python train.py --n_layer=11 --n_head=9 --head_dim=64 --d_mlp=2304 --vocab_size=32768 --norm="layernorm" --norm_place="pre" --positions="learned" --bias="all" --optimizer="muon_variant" --lr_mult_o=0.868 --schedule="wsd" --final_lr_fraction=0.0 --seq_len=2048 --steps=3826
MLP neurons of a small language model. Each row is named by its layer, matrix (up: input weights) and neuron, and shows model dimensions 112-303. Each number is 500 + 50 x the weight over its row's rms, rounded and kept within 0 to 999. Numbers have three digits each.
After each neuron's rows, "fires on" lists the tokens most often at its 100 highest values on Wikipedia text that the model never trained on.

L3.up2283:510443532537542500535493460479440488579547519468478581490482558565543474568509542506503460598509554473547588433406460472477527470475531476424595543471421491491472468415519465539508515471425492505505501533546562517564500471499436498520631473554426503538474556463510521488506528497394526513535487477551482469447503475425505465425577617432505500510451597512538468480477549484539484551579467542414545494527502572517528509523437522482558547463518563586537387482497478542448472490500529520521456478536549453544495540539475488464472487510532438400429417518486469413564456466527494408
fires on: "| ", ", ", "and "

L3.up128:569371464518450507487522525427553520461507586500492475501487465569550523480525467547519394530534509519468437559550483484531474587469541498455574548542443522536514566469579485516528575523522455501485495559521509523509498467477448490526583514493458441476531412477422523448506483526411447586529548467534557486515391557555529508580556503485481568540540522545539497524478512493537490529462472476512501464474424436496481593437520481557566465548508412479528510460507503478414384460538499492455562431568552540507547541505564475561490485473422584538539494585516452490553469468504404498
fires on: ", ", "in ", "When ", "to "

L6.up331:541559510506470555498536537515536567596511499413475440560436563630521554409461486537461481505530453487516462435534560610481482489551473513511573532522456440560476401540503494518440479548485548501497468547404464517422500402532444501507485530475461489589604476522492529510535532476594524501479390532454445454450543442491497628566538462479453488461538435608465498505549545536511494461411499547517477494542610533381428469516483482553408520540412590477548467548464511585449568547487496493452460582558499437434506647519590537407553428453571529517595479490479501422539551481480585555
fires on: "| ", ":", "."

L6.up1042:565560605393470465508526556525414616591519600525530496507547595431582500439473477510542407550612504558532532488501488463501494431468536468434509491452473503505574490467529512504491499472450486541441507478471514494541536596475411546529482551622541485501434508469522633400529474515522382437517515477520462552597480424574460515610495505439519483480465493442525461522506542506428424525531483525456499535510485586453527455534353566553472558466533477516463394521387466522446348519482551485531517489495508578521511499556557483529437437460471442445492490497579450502534490445551572447
fires on: ", ", "and ", "\n\n", "that ", "of "

L6.up1860:480518501473507472531469601508606445451455545469574493392479473562560392607534619464506437563473555599534481513540452477521457507492482527471541487469507601523484480553488495570516505522459492547488471526510549563479500549533528427546524451422579534525469453458559473467563526512475467575421474556477561405466435539514562552562421524518431496521575420519473559518468446549496494448527558453420495434464596495451470499469490512506576446475476496540542500559500515520537548473521456537462551511515502494536486560505611515552497500556495482516440459443452517518435576420566507470
fires on: "| ", "- ", "194", "– ", ", ", "/ "

L3.up491:466419472454488580475459514529467551612623472461556555507491536563529481465539500560458491429486453460527521479490552589493447499466453450513561559400588485536510427551544477521563577557526580473477463566495522545425433495481432452587505537526536498523627456446516483540542467430553526444488559551496473472497446498432392570483449431437536381572567572450450497518556426516541439513573540456591549484451456546393463419485488495535461496473498377427525532507397534561526474477502488473507477474433445421495550490521476562470555415442532514510533451541522472457486551421557449530
fires on: "to ", "in ", "as ", "| ", "into "

L6.up872:494580470521482497482474472509541527550561485490504442576491430459500450488553571443488508615538435428474433529535371509432438456467444435430493488619423460419481464519499537502536539579502530490448423585449420494468442526604572452507567604510573374500456450423446482477544478488511518546437493522476520466522479489488494511483529522426450526395527487449598500513514395483488477480447546532529454578482462512517559489528494541534521650491535515544581560565489597534433462438424499539434512495471476524621516575394464487467602500618495507550533397517480485488624462521484509576
fires on: "and ", "in ", "of ", "on ", ", ", "to "

L6.up829:441486490452530540488451481511469518465574440508528549543466497450520390573457441498532459554500510491448468522513505471464407500493410525554491501403455540549496448510499442472476452505512481428498527514560494459531520528484510438541491475522592531561546529522442455394609459471469492492582495506544490498572538551483400460616488508449522500452534562452565429481591539431550410490482467405519531561443554512529575389449526534420452508611501560482555481547524604487506485482605528452441536501442341441495511536439574526531487508463544562515474453479492469468394466487537550521
fires on: "'", "asc"

L3.up1821:550484551561453454514534533462502532470483491566474562527525494453516509478516497504489493476552440423533489448467541417496498469514466377553495439475458536490473467477486522542451490467532451543589394430515555481564503488500457530602509575542534392481443528533483532539530513553545455461572446471477510478526405412567387510551477442515481531534538478577474490527532521500519470511412515463493427557468394502552465496501520461515546551534560521518579472470535460515546474445491453446495518455585592464515446531487504522479404534365544571400488364458536530447486473442510536604
fires on: "from ", "by ", "The ", "of "

L6.up1506:490587496533553503545464473458487527565480468575546546512556395476584488465515451515477569511540514546626500546469446512476591521562469558424486546363487440468489474495447470495547528514568427484420482479455476506573506560498630523550425503464535597511466571444530544512527406471413436480540438543503511533466394614498507474615508507509565380433556543402529436521443514494494534512501473477499460467535478584513564473512449486541550524524523533571478483557558532493503461535571491436556461484437472493408481466440471548407571387600505451468513520417544519455532456463540475568
fires on: ". ", "\n", "). ", ":"

L6.up124:495557520476515433509501532510506584508437490463490509380461550572519483462537591565532461465494615503507477515476403514530497394416445515547539438474568510527553537468399515474570524477479397473472437486551525484530438565493485485416569474463446514574464449466455482422439498522481493505536500493535548524502595559429446438522472516559511434445494605507476508434514441473475502496513457475571468595545472525433420501506495435500517470463574542514580494537519475444476516473502533598448509472542488499419534592491461530521505508499412518553476495365469421506494587563497484615
fires on: "that ", "such ", "–", "and ", "| ", ", "

L6.up1539:421638463493451524537446452467543494569509417447470542547581541482561411500532454500505546608595502548538492449542515522491579486452518505468575488482526408404466461472423483551537493528510477484546474521494512516511545516443489535496615507448476473597458481459569437547465333565374639558554493533477521531566516456570457512569538497502525489460473423556529519440492494541584514464616460462530480432524482576518456489524541396525469437571477454524519533512522351509483454621595539484521523556477547513454450482464563461461565592546446471474519517539547466559577476469530503543
fires on: "| ", "\n"

L6.up1000:530522511498496523429434423504472422601464449433464491483412453521455488381521586485522507443530508482493534483539553476463483503422532496486619505543577461597447535602492564571464528451505430459445514370479452518518486528526512585593491418439456513593514398384542661467457505413526487499428503502504455514473557467532588477498557516456539414445500479517459430446445449529481493509597418368515446531506565504453469539489459432532471494581555483545535404479512425491491539508522518576492545481561525479575381481451506494388502498542467481473515471449488499501576556549467401477
fires on: "| ", ") ", "was ", "and "

L6.up287:512504572510604488486442381517595472488464438605457476555516504538514458557485459472486487502524535527478409464459420554522545503567544553526470530593575579502547485525509545461601442574527515441453504439491507523450505502544521437508534494501473388518440547480461427501559548518454608488450547513508619529492475527550532554505606500514467475464491491523511480560449477541359517410596478482468546462506474502536461573562503514497497478521467499446425510461509485448495486526524512443489517559523544474513461458537432421523467446478520468575442479414456429565550526505395503526
fires on: ". ", "| ", "). "

L3.up468:555496486459472546490446485400446438516471436388439542537599455472569522472551625512508505401576515445485438515530394507544535505539469587511488498507475484575539511444450514514506569450448503504404414477489499486462442595503559519505557439379607479477528511518401435435477486557398458498457537485528519523525481453537503518495497455503592534452498461482482534512502547504602529522493495428572475548563567467452567559556568459422531542546528510475621453509578598525506608484448469647444522597522538583546460499464575524462478504465529473590493496440521581538487556488497571492
fires on: "a ", "an ", "played "

L3.up1203:510427435532512460508445447608521563487558520465455464575475505590454540543445431519518532426428434481522444476537527419441420449533487411458547512425518487585423522434486520454486536459514572546530479464517427456506473542531444379511542448506490459525475555450436432498566512490451516442463475440531499469438466478517477523454463459493514532577512483446505527508515500434555465566450453487578430522472523496531516519527453542559427541611421513550537403544500508468598499536585457443583485490422530570435423469431573605466511491524499432596530473646492530539456513524544424463
fires on: "\"", "'", ")", "}", "s"

L6.up2134:444549523486436480521509462469526432570536480474512508370517458557495544547507571525563552475420492430417512582554449556458495587541471541418448504483463489426615500539448526402551510481473530583484432535468493559387545468519509554586556464554443547464567479489423425506508434483488491525502511500513525568544599451542526454520510576529572444510464512379454475466433543497445524482440452400512434595550567518436554494452505446535481443570542518546444569431572573518509501517430505558450586575487471462592538506405588451447504446513508552497637517563509469625517470507519473499
fires on: "as ", "\"", "a ", "it ", "was ", "had "

L3.up590:493520440455495485515438480417487500509483524560444473573472516503505418485562452459438575578509542475538443518520598551457413483536560448505497515442520489520472503556558563489527492505547446546518548564474514515466491531545524516396468506542566419518435477595490485517507486425583480505498559520477488504524577501535492581606523508522529455382598556410436534450522519414567498504491348515564547560487442505565504530431527570493406476514531480400412563485444580478497596408494518508609495398521545565570541489424479448495598506607550517527525476497523557440548475506442483680
fires on: "(", "of ", "and ", "Division ", "-", "; "

L6.up806:460594466427515554544500532465484496476472486498516458602504469542423508502540442488495513439479475552478563522471459474497491516494481601578442484499412572518436474548545432444536543586560485561490530510458542440457538440529497452508497441469496427524492577563537523582499523509506537524501525426527489482538542482634470477522569549517542568552525488568491526471567555464518559573469525501605490485516599507510569499446483499527495587472398523376406614555537617510424563504638512455576471446497452460499577574510546484530508528473424521469542375536523567522530431494514476496
fires on: "the ", "'", "-", "z", ", "

L6.up1371:511500426541589453588558465481469560452511532580501383447537535526463525496518422543490497506521476423503542412488545503414487496541415491512506437500581465505494555359445517416529539519519537471467516487537559469447485432573518463531468473497459509559521514451452494406522522534452553477471508417405543515530510458515483412544513551525499494456430529565561512520640430424464467506453483570454522499504578414536531440536534536594445381504504507459460484468393516508507518499582462436493534432450511501464572606621564475536502446509501521553533469485603432526487513507450491579
fires on: "was ", "is ", "as ", ", ", "were ", "\""

L3.up823:507522512462509445394520509550400540458471510423466471431533505353467504549518530556428491529432512412594514488469461494528530538457469547441549465545387572508460483453482513554508609491509441506521500513511547486394535450553497559505429339398522491477513445475489528526607486524488526562505562575498528447479460501472527543514441467405427506493524549529487525434558564407452518555492494556519522479492517486486512414577559530556453445525491468429445549483490566415487458525574463536542530408539535504511558474562444586484444446490469523416478538474545565539438588483441511575
fires on: "and ", "I", "–", "\n", "198", "("

L6.up275:457519494489490447601564532615536544484512439510503544433509633494565515542454531536416572631526528517520529478553465484510521519473484458533472518448472392442537514507502459488469530509621488460409470577485502578512494515492454424517499586449522404602519457475455435501470530538530446515356479490595432515546493531443610463522539406401514536512549436573576516517481493502498461466496450399452442480457545512533397528615515558588416456555451439499406539519566415511483484490549501486474540494464564476541484540542490516482464487382427492569471464523583508477495452602479495533
fires on: "'", ".", "\""

L3.up1461:498483477508479576587493524390533472501539543472515552662567430544456458424489486484529553512595516552485392444443429420518543428518391526518488446425420440433500437522545541455497503535485467514482390508526543453571465416556515463417493474503532513522597480389444442442560446540492480492495521464460480470457469476470559523558483505504475520454471483433383440503533476491538465526454583473586453506477538514475498421532536450494462509512562499538488541529456477491545503354474531450514472477482459536497431632498464446472525472553554443569484491463530532538376476452486514539
fires on: ". "

L6.up1568:477565483442530540548487500486503443500537493475519533566473485566618569456522474451601512457519471453436457502539567490465524426505463469400507406515563479559553568472493594472447464487489544466595507516459618504563525461480478412447534369545504480524495546476524500431574500510517552580532427487381566584486437499448487492399428540474479425566457438484507470435548473430523515470560565479496509482465595432477496515504438468465482516436474536477497442455574468471530497438489465576498529528497514567515549396516535497555497427613501526580575496487483411507516447527480469474
fires on: "| ", "Ak"

L3.up1365:509443595502520555548472482401469515534505504432511515497578494429474596526440525496421375497506448590483514470451420420568474612512457489545547467509535608522432471443471521485575477501533511481499487552422601601465494381501506450468566536471485512476462547551543470494471475475472473470504547557459511477485391527497459565529507512410455496596430453543475521444513455417507476609526515602484526405427499401505449569518481412611587525501513505427588444572574532491525585477470455426449527475469474557556552509536575477456509538471418484497551403512467448468550428510520462562
fires on: "to ", "On ", "=="

L3.up2164:557495524483480456621504534554577508568432495490562550451480517539452554535428502415440466476419452463517502493545374503533579550571469582500492486502524484474602477415490523533465510476482563460527550536540410551558471480592492419577644510484473480522577500490477531531435509487478507500486515577550530537623547532535450466543480478507501600473562483462461425443429568444519491515469581528578494446495430488498594451446557457509485547509493570573443378561599508444506460510452509396426512561513554509463401473488516456553511497414485477572548559546498504525538523404531562474
fires on: "'", "used ", "as ", "on ", "using ", "called "

L6.up1718:687482503502397476568454529488436535538570478476413518419455521432421516441437496474497477562518493528456486443450536506540507567478618413482466488477486547459580457520631476522508500505424510449420489489558496528427550531502464453483494531522498445426511460432518483455547509439437505528554490469494458497522466463519559566520554422574591545480516530447535602396547544472426448430484593519515488509485460458516540432527573618472487586502462523491500446511501526590502400483624474415509590506463484559487397480520529540563420419488583590487504461487513500520453549468558444579
fires on: ", ", "(", "| ", "Ver", "and "

L6.up747:594498506537521410641545480522487516616579473524463418480546474374587540428337490478457470484508549531512525375473487457517554504589505552486482466515492533489486527508496537472533544449552488464518421508458602518593327531552472467490517542514436488588514469464512482509558482524562449435556478516451554445546413480483515466480531516502462511428452444480426547525549513449448572461418471516517537479485422495474530450536464515470495545565460567523515621492529504567436549569579523450475548549521511522528478493513451492506581429474452469500534513564501463465611578436543539518
fires on: "the ", ". ", "\"", "in ", "- "

L6.up83:482578487533537469514502436543521488509503630535432529596544568571483519468489437494461465519533431492522549512473536586517464516414559552484520610408528566508501480541647456389492473536507426576412558447506545473523433556463515373561518473527491540389521543508470493453554499388523479516536487610492480558439546418542508558533529437499555436466387479505519539519501606555467532556573509601489460462483545571387566538503503582456350507550461497414531467520466457478473405584494595472460486572447428493486502403560457470450443477482450366453475514554473478495474455473535505501
fires on: "as ", "because ", "| ", "\n  ", "that ", "but "

L6.up430:473531547541565537485469525559492493534471453539398514466527518482493537522456509557561568515536505529554459514479467550452474411505528444537483471499526535532524602467498562494567519458431540512497434508571425475364566586495540401390553443414489506493565532524449495566476449460517512462544560508464470482467498495525502581593612556427478394498538530449533489528513517411491508508516507451496552459576509531564592502593481536479465511613568476522520451557528678530452541510532426545488404441558510586503449546505543479485477434447439448559449427460450492482474562448571576522
fires on: "a ", "his ", ". ", "His ", "first "

L3.up1527:393497472552528441465539512468576445515403486460472545476467486584516529488473486457483489619562421587533578490389535529568531506475532594508472417543487457490463510498520539592495473600511505475589586521453457443467521522532481527527482518445515448514528522451479549578541544408442485513489481440394460474470470509466491485453552523486456561422470412531486582500480420481550531558499574560575491497485522496497507515447548551492461546575494517493479541492462487526514511554585600511495429495490519514427530380614506525569559580513481463533558434454544398462535401450529595521
fires on: "such ", "M", "Fr", "these ", "These "

L3.up558:527540532470496471567343451483620494468506512585535470589545466506479554512437525486569517538503550397458473530529481496530487534513423571515529463516533486586463437521436560516406513555607443483595464484463455548503502523442393525551419460410418448588530460444417542549446517525462510527467535505464501503534484462554466480443437531546542502474465504423531416424459539485481571513557549529473599450501412614541526481391474462525473446537429470562423450519498479518463413526501497519478402488455496480495409481522507496515568476438471433471450447584476600529531420538497480435
fires on: "| ", "- ", "\n"

L3.up1004:371472480439452430536446503531431605458456495565479493515496423592456598572468494503490453518502438581535512423465588540603507448512477432530479519513490485462475504375576543543489445490485432485518467438536431540541468555434443479515472425530476514600499477488415521548601421488527497560516501459552512576469442541511566483504493470506498460473612515555427535584506490514691509539449515535446440562424446533464532588533464613525560514540454449461421439630549560560523511415458455525465485493476462520508563537506411484516531527463553468478518548510495576498546466544449462479
fires on: "\"", "\n", "to ", "===="

L6.up943:601590561531425450562572521479526474519521525494508458431462466496525506568503524492404580532530563473487543526543479442590479439507521517586476408498481507546465457553507489502399490475500482568488437458478399493499469466564535425500569430544521484573503573535483535528446411512548422514595513465557431610504480499479410556570476444495534502482410546500495569515546427385484412500432474556584506537506495541461447511446444458505503509480390465480584455496521471483508473434517530448517509486544548478586454478518498418472444423556508559453507522486586528502480567432511528568
fires on: "\"", ". ", ", ", "("

L3.up833:510470533573479497582469467582546570459493491537468500434475511481388452444609541435463465438516597509533466551473541459457503516576445491453486460617427560502451454569512492531457416408517564558624480537523500476489454434505505516468490513434543435492472488534468519489526499451445414513574486566426516526467469487465543467585619478531467480475569542478381500528516513635513477508543484460511522496547538536459434536536455434595520506428518478466600488362567430540496520432535551540511600511479530469475425520390587502422516469478479602495505523512477446491558549625418566503
fires on: "and ", "to ", ", ", "or ", "| "

L6.up1102:502459536531509570477437443511482530556399504454569448448439419515383546514586478531396480516543374509504443470595420455520570561480516528582488492494507521475507424582545568425463460482484506462449486505453489507437513496452445461490512478500501465576388497578481573501568546434467566506509574513461491479511478574571558443528514598389520406471511496549517507436397548531530477456437525532556587501439548547371534619483513491549476521529543451419500445509448506428571535479504469529463563502553533534479549474444521449497519464489435440532522458411525568528543533543588604522
fires on: "on ", "On ", "6", ".", "2"

L6.up717:485487429464505494444496510549434527582596532490449516518511528583464528435579438443523486380521552478495533454556501540495426565511523528515533449499517550542535538504487573501534483553525402542451558538469562457558420482455520479570507487424506530475389477463571516544507566526472529540542552439436514454457588510458395510543399544546516544445388500538498415572568443522512425460473450474489475511469477483533508556578387614536463445491566485448528442493573524399440489361445492473490488443525511496436445500466361448559527467455484498505473517462559497467539490534490558467
fires on: ", ", "was ", "were ", "4", "1"

L6.up161:478527548439571571461451422549559489597519512483470548533431451446550548458512522525446406446451522521473439523500403421483437505486539538453485453421602466449490557471521432550436433514446392557547611487568480510532537464558402533472522481470476504551431523548451471456443470479411406463459524568637456549581599556537443400514454432565504517542503567572397481465400463467490526469483503498478424452595443580565498491483474528484450510521439542493533488497562572530559508486511484478498517461519576449502523583405502518461490530297466520452504479433471445466540364522546550536
fires on: ", ", "| ", "– ", "was ", ": ", "as "

L6.up1131:523423422516535579538500433510539490571514444521517485516561472510509551470474413549472453479486473450455522503507463479481494402515448476546467551465428525517509503490512535546408593503534362522540499537565440544494509508494490498410521526490412508425541441525436472520571480494527459504479430479524485596528526467486520646503557475425468537484527416617575421484605584387516478512522508488433461482523529471536456492560537576538394527490517593452466474536464575527549458498617520489429506536467487434524474414554502537502591497420459466609492466495532574418454516542567558470
fires on: "'"

L6.up319:437532472497561462595558500494477516559539542545590513561520481530499499583482505513543543512577446517515520519439518478529495502527489554495535553573482449445530458484555490440551491451497480444506485527410489512541533514565426526402467520456506507404525538556460489495519440594517459531502541572439480560512548530454485435492540390554420446486519452409533483476495523475467462482561490393511456513423526566454489464532553471486485503476651532411468583533488442511405485447552456464544438505476512407536486468431462483524461544561476403558478484456467431525445483548618493473
fires on: ". ", "\n", "present", "no "

L6.up340:458474497440478356573540522504574480445544501429502519489528505537478444468513508479483546568458560397412501481537507503462633548563512436496448517543519549521489537520460499437549492575578510569601511447527586463473394490501496540511499489482466510451550439526549438549525502558544495571470517437572376479580408507535398479570545433473521550475465476447428530503499477365537443396417497559513543518519490450495535482513451396506508472522444465458527536526484465466507598456477416519508455560515584497532399486513484548522550489496570568565509451457543518604478511528463485476
fires on: "an ", "–", "-", "dis", "the "

L3.up2108:482525545422546379470441534556602499520508377472545532513506504425580487491517442496508501391506466497492544521469556483422541534521500430528574541529503446577408503525520520558534571485544559469515521432528493434497457515485450521517508465444465539504526490516487469507356641535494551471538519390508517450400524569430409480499588490496547566428507506422431486511485495514527493551466548436438415486438462483459454530558397528510599547477619488503528519494534483482501507569477543417499480506476538574433522423526595459410519547498566543552525453519481602469511533435537524403
fires on: "–", "and ", "t", "KOR", "201"

L3.up524:482504512534464515486481488539472572508430517592447459528579502588419555461484513493481527505535503498462584430526556457444499506544461517503500456510507555431512440540437500436503493497613519526489459474573373480529522449508521497439514532430509529495438517497463583557433472480540535524455496495465493526412478512565474466406589482573513499499501546590414520515458485551520503591493605547487450440509568508460554588581611489354500533564535507639509563508456532494512442484546476546508541433483436504442506561572534551564417490526526444482551463535511574551553428634405405513
fires on: "that ", "\"", "\n", "to ", "only ", "him "

L6.up2241:482474464556438473433626533477489410540458405459416457486484549560438589556524448535488499523508403411535415607499470482543473476488526531521517545593526461484561470432440568492494518584547398528526430482514453450434513528477443536537487496495525478456384479454455507532542484451550586484561524554572470495494494559555553455595507438516470567540562577497569601465571574488425525531536562527443403625464566626453526530569454427478515591613500519491454599505533496364491503497445545507441572538477533430513521651516464508492511563554400479514372454569514584432492576504547471561
fires on: "which ", "that ", "of "

L3.up1722:497496512508564555450585514447432444502482604508466606487517456472432515475570458428430431528596439495514472539565556462502485500505594501384536515526531407546489452506571544483515519472472476455518416460428536399505535556440494482489479533466547492481423575482433515465506535478468480499529539557546492630502565437502467437591537514518494426566513499526578511524593463524464473466534487500472446508445463501488516480458570444554478499593469494475554508524552530553432464498478462510433504545593503471363560464499449575485510416538427535440481519514489512390433546558487422557
fires on: "that ", "in ", "which ", "as ", ") ", "role "

L6.up1434:436523452510436538587432529476466438504541524489553549522570478524353527416504529479473512483484438497550472510587492561469559569497567467476491550505546402513469507518484539496519488497412536433431581492443464536514557501468574461445440490416481497489539536489453555536585518585514536518566468531580553591508427478473441515608503497486443476464445414577389425571446591529439524492497532460503470648485512501497513517546468672446424479457480578474518443629494575502573454547429519456407452513525541571400484394467563478426505514614567555530648473563502458528490418495468549563
fires on: "| ", "; ", "1 ", "0 ", "–", "0"

L3.up40:533491550410565482458497504504514498590430522514522521534476417533567490409451459481531572562509463434394587369473458500612446555549430511495499525493384468504481504579492480499589558519488415468486524476497600513547419551517459514524504430592503528512552524608468510579532440530421505551482579424472541395520471471526395524471529533471478530515504584447534587424532457519482565522496548456520506507535545458491504585460462503512431528512519558472451513567455455408527551505443499414528491572492580506425473541528607545603515504458551563490579474622551509439568449576452615573
fires on: "of ", "-", ". "

L6.up543:555584534497539462529512523461455498512532498555510510482504503498504511564548448584487551506407549500453481420488499415593485515430462480547472535435613523480548520468498518566519487405520437460516564532444531536551522518489543413464424456451453573513450430454506547447490478496553491561505560410493471550533542473513506521540472465511499414458445506521497477551440496546424499531463498486512470548509514496447463482527506573520485551467614520504626567605470472503426457536466381510454480547505396523494442445456552513416567524523474489455521481511509504509469448519418510560
fires on: "was ", "is ", "has ", ", ", "that ", "had "

L3.up865:530474535491483484605487582464524401521466471545512453583440473571538459464567529452442487540499460496634445434441542470428428587497413555464551495474481497494510521500479548455468493573532456428463450561414492527535464563529589531522442425398448442592470517584540453521506573456476571500433438470382542556428547484419492522528598502422453476547504492489496526520563534467569521486485617494430490447436484456509449486558552483524492519504520587548471497471539470545536478579594434479504465495550515473541501533430566468495489410487591457526552554561433462423445505484500512600
fires on: ", ", "| "

L6.up1949:481450505556557509456514398508533473470551415478452559497489527571428502434533528518481474383506496419543444575460531500482475506548507559535459509518612491505529420507477492516456505501654506509518452485507417485454491627452532518446520590455548517378430476454520526440505549459539459533460455566451538474481501592513522483506536489478517628486466511592470516498441472533476491509471514488504547432402523453501294520538477454623503549502591474485543561496441512450487480464533534617549591448426538459485575554528440452586538504496577506575455440434530484499534542425366524533
fires on: "| ", "- ", ": "

L3.up1830:478529421471503516500482526474462412508471464521496482501473445387502536428474468431501546551508491498483553516528381521487487535498420467488615425503471446457566484433496490373513513549468559546422486577485513497430480537519491456507520525490541512477523470493470386456477458496526424451445509519515489502467468416525488489526479522440475523409472521435510469555490459563609538562506501449566427572461402420431570522608565450503467568517530578556522418567393528497440564428471542396577414550496565492561562524553563580507461523465530534524547465502407557567486468506472570555
fires on: "of ", "-", "up ", "part "

L3.up453:392547422390420469462479505435429486456431505481482555534494607465481487556537475465500522579454516501484532541463516500500500545503466522480579522503456516512529545492503452575607475553435417479487531518418505512572506499450556512392581511445464464468441479531443485477508590505438467520512557559492495574397404531526437588464482551553487584577474527498531551576644533480604488578446469462485487527472486528472571488470517516529407489471502545461516538526532538350496497430504497452542441538555509548527479501508559547522517509648529609469551463562508503508594465521520502503
fires on: "-", "==", ". ", "; ", ", ", "–"

L6.up1050:409519564542486372592462505519507467540559409585571594411420505514543538485493488532476459489492572453457555482484478458487538495589496539543446470353563481450583457509559507450438452468559392455588477538452541469540556470506498394521569440518456433458486571445485531454481448424559516525498538563531489538545425535508494563486543510473473479481430427504509542462465444565600585495472523488475482478494492579441520483505521420485512486469466417468518525462470517572548425549570490477503618512488505624488456457409450456513530530620587482444464478461592465509528542516534482419
fires on: "| ", "\n\n", ". ", "\"", "\n", "rather "

L3.up155:482456479522512538506552503495561445503420526477551452478532523559469576520530413424507446630491578480542480475513526508403476450453463513537549480464475489543456459458386433478537505555454484541491475484518498544535489487528481495478578464374542507499543525465459518486499490507438592505495492487537511522518429465545584488541439428525516522430401528467455429407510426533476486511522543567505468491452493521479498420503483526480401544506534513524587441559465569462446557525531423444551474542445461435497462584558517437418529497544535512502448528575476477443572480544525402471
fires on: "as ", ", ", "that ", "s "

L3.up618:535572464508549463501495467422507510431441418482511549569458471486511485483481498439500488533493506415421608433535441565525579417466485549577483477550455524559519455620530482458622540486509506544482460521479508493475453507512500512604452478473507464532478431557465607467458535511464560482477535549514496519529525502515524409438401455501488453512509447481608449519518585426479545501538453431536468501502542558497663491550565496484509424562594443496459477425448567513512414495594547381457460463461465537490586523442432649467466391439520529410517433488501562511517531528464503523
fires on: "\n", ". "

L3.up1518:514544494510543481549424464495532463518520525514577390457511537545513534486486538470452367605415511448496415428445468444478478513501488483612451566488458576516476489426507479500473522530513570486450577511508480438533506505523514454509508492542452396585427494507488483547531511518509468527515477518467505590510519513489481459493591503492466544504569565440498536465575466538437583478494612534443560416469566537500469536538592438470476662561549516432481447428408474536402471571542487458404515522495482474475495485453487462502487513512565543601427501575512538496489571372522505542
fires on: "'", "as ", "an ", "www", "by "

L3.up1705:536532528548496546564429529492392498402458544581546598463488452513553512471458505404527532555458481464418512523529444511460513511456499505454614468479553477515504497532455493427508543462502496398508513461532600497555534410468449448503463495502530522458478515543436392500453454583348539432403504530545535494491449473518517438448581577540588550520501524470529542510467481457474540512539408423505499536451478511465497519511500509500474479499515558480543463522468410530487538521498470445451479520569511496458579465442458534551498571480594559583562540526398540524490494567477582517
fires on: "of ", "from ", "up ", "income "

L6.up900:502566504526525543541514535474644483492512492492498534574567459499399453520564537465513475624481406528427456481547551504332487405558540564380444414447529603506478553514526474469502490508470483448444548509441479548476515629535498568502580491455564503477631530446631445541518498429450501608449433599465480511427417572497581562492525561503481479561492478440485467467491544460457452469504541441548455478508555543450480585441478490446580491479431591545532534467524516514552474456515534507554509491533467540485558496484542538589529442462447474501468487620441483437561454498498460464
fires on: "\n\n", "| ", "\n  "

L3.up1245:524444524478453505497466471428562473468501522526647514450539453466582512526552471500442548466510435445552478378518545475451545472588529457477545533566543545605449509484545501437446525535531529509572432499450487500465418527556486498369542444489486532568571508625480467430450623572536613560480534464569462575474457542498489467514414544504484625537497504441472442515436496461496479364499553504447502502537411566447464435505509425455475478538520469512504471491559507574511517528482452501459529537514502577498467536493533501497489454596557547537584488397489544503515511552436407436
fires on: "to ", "–", "left "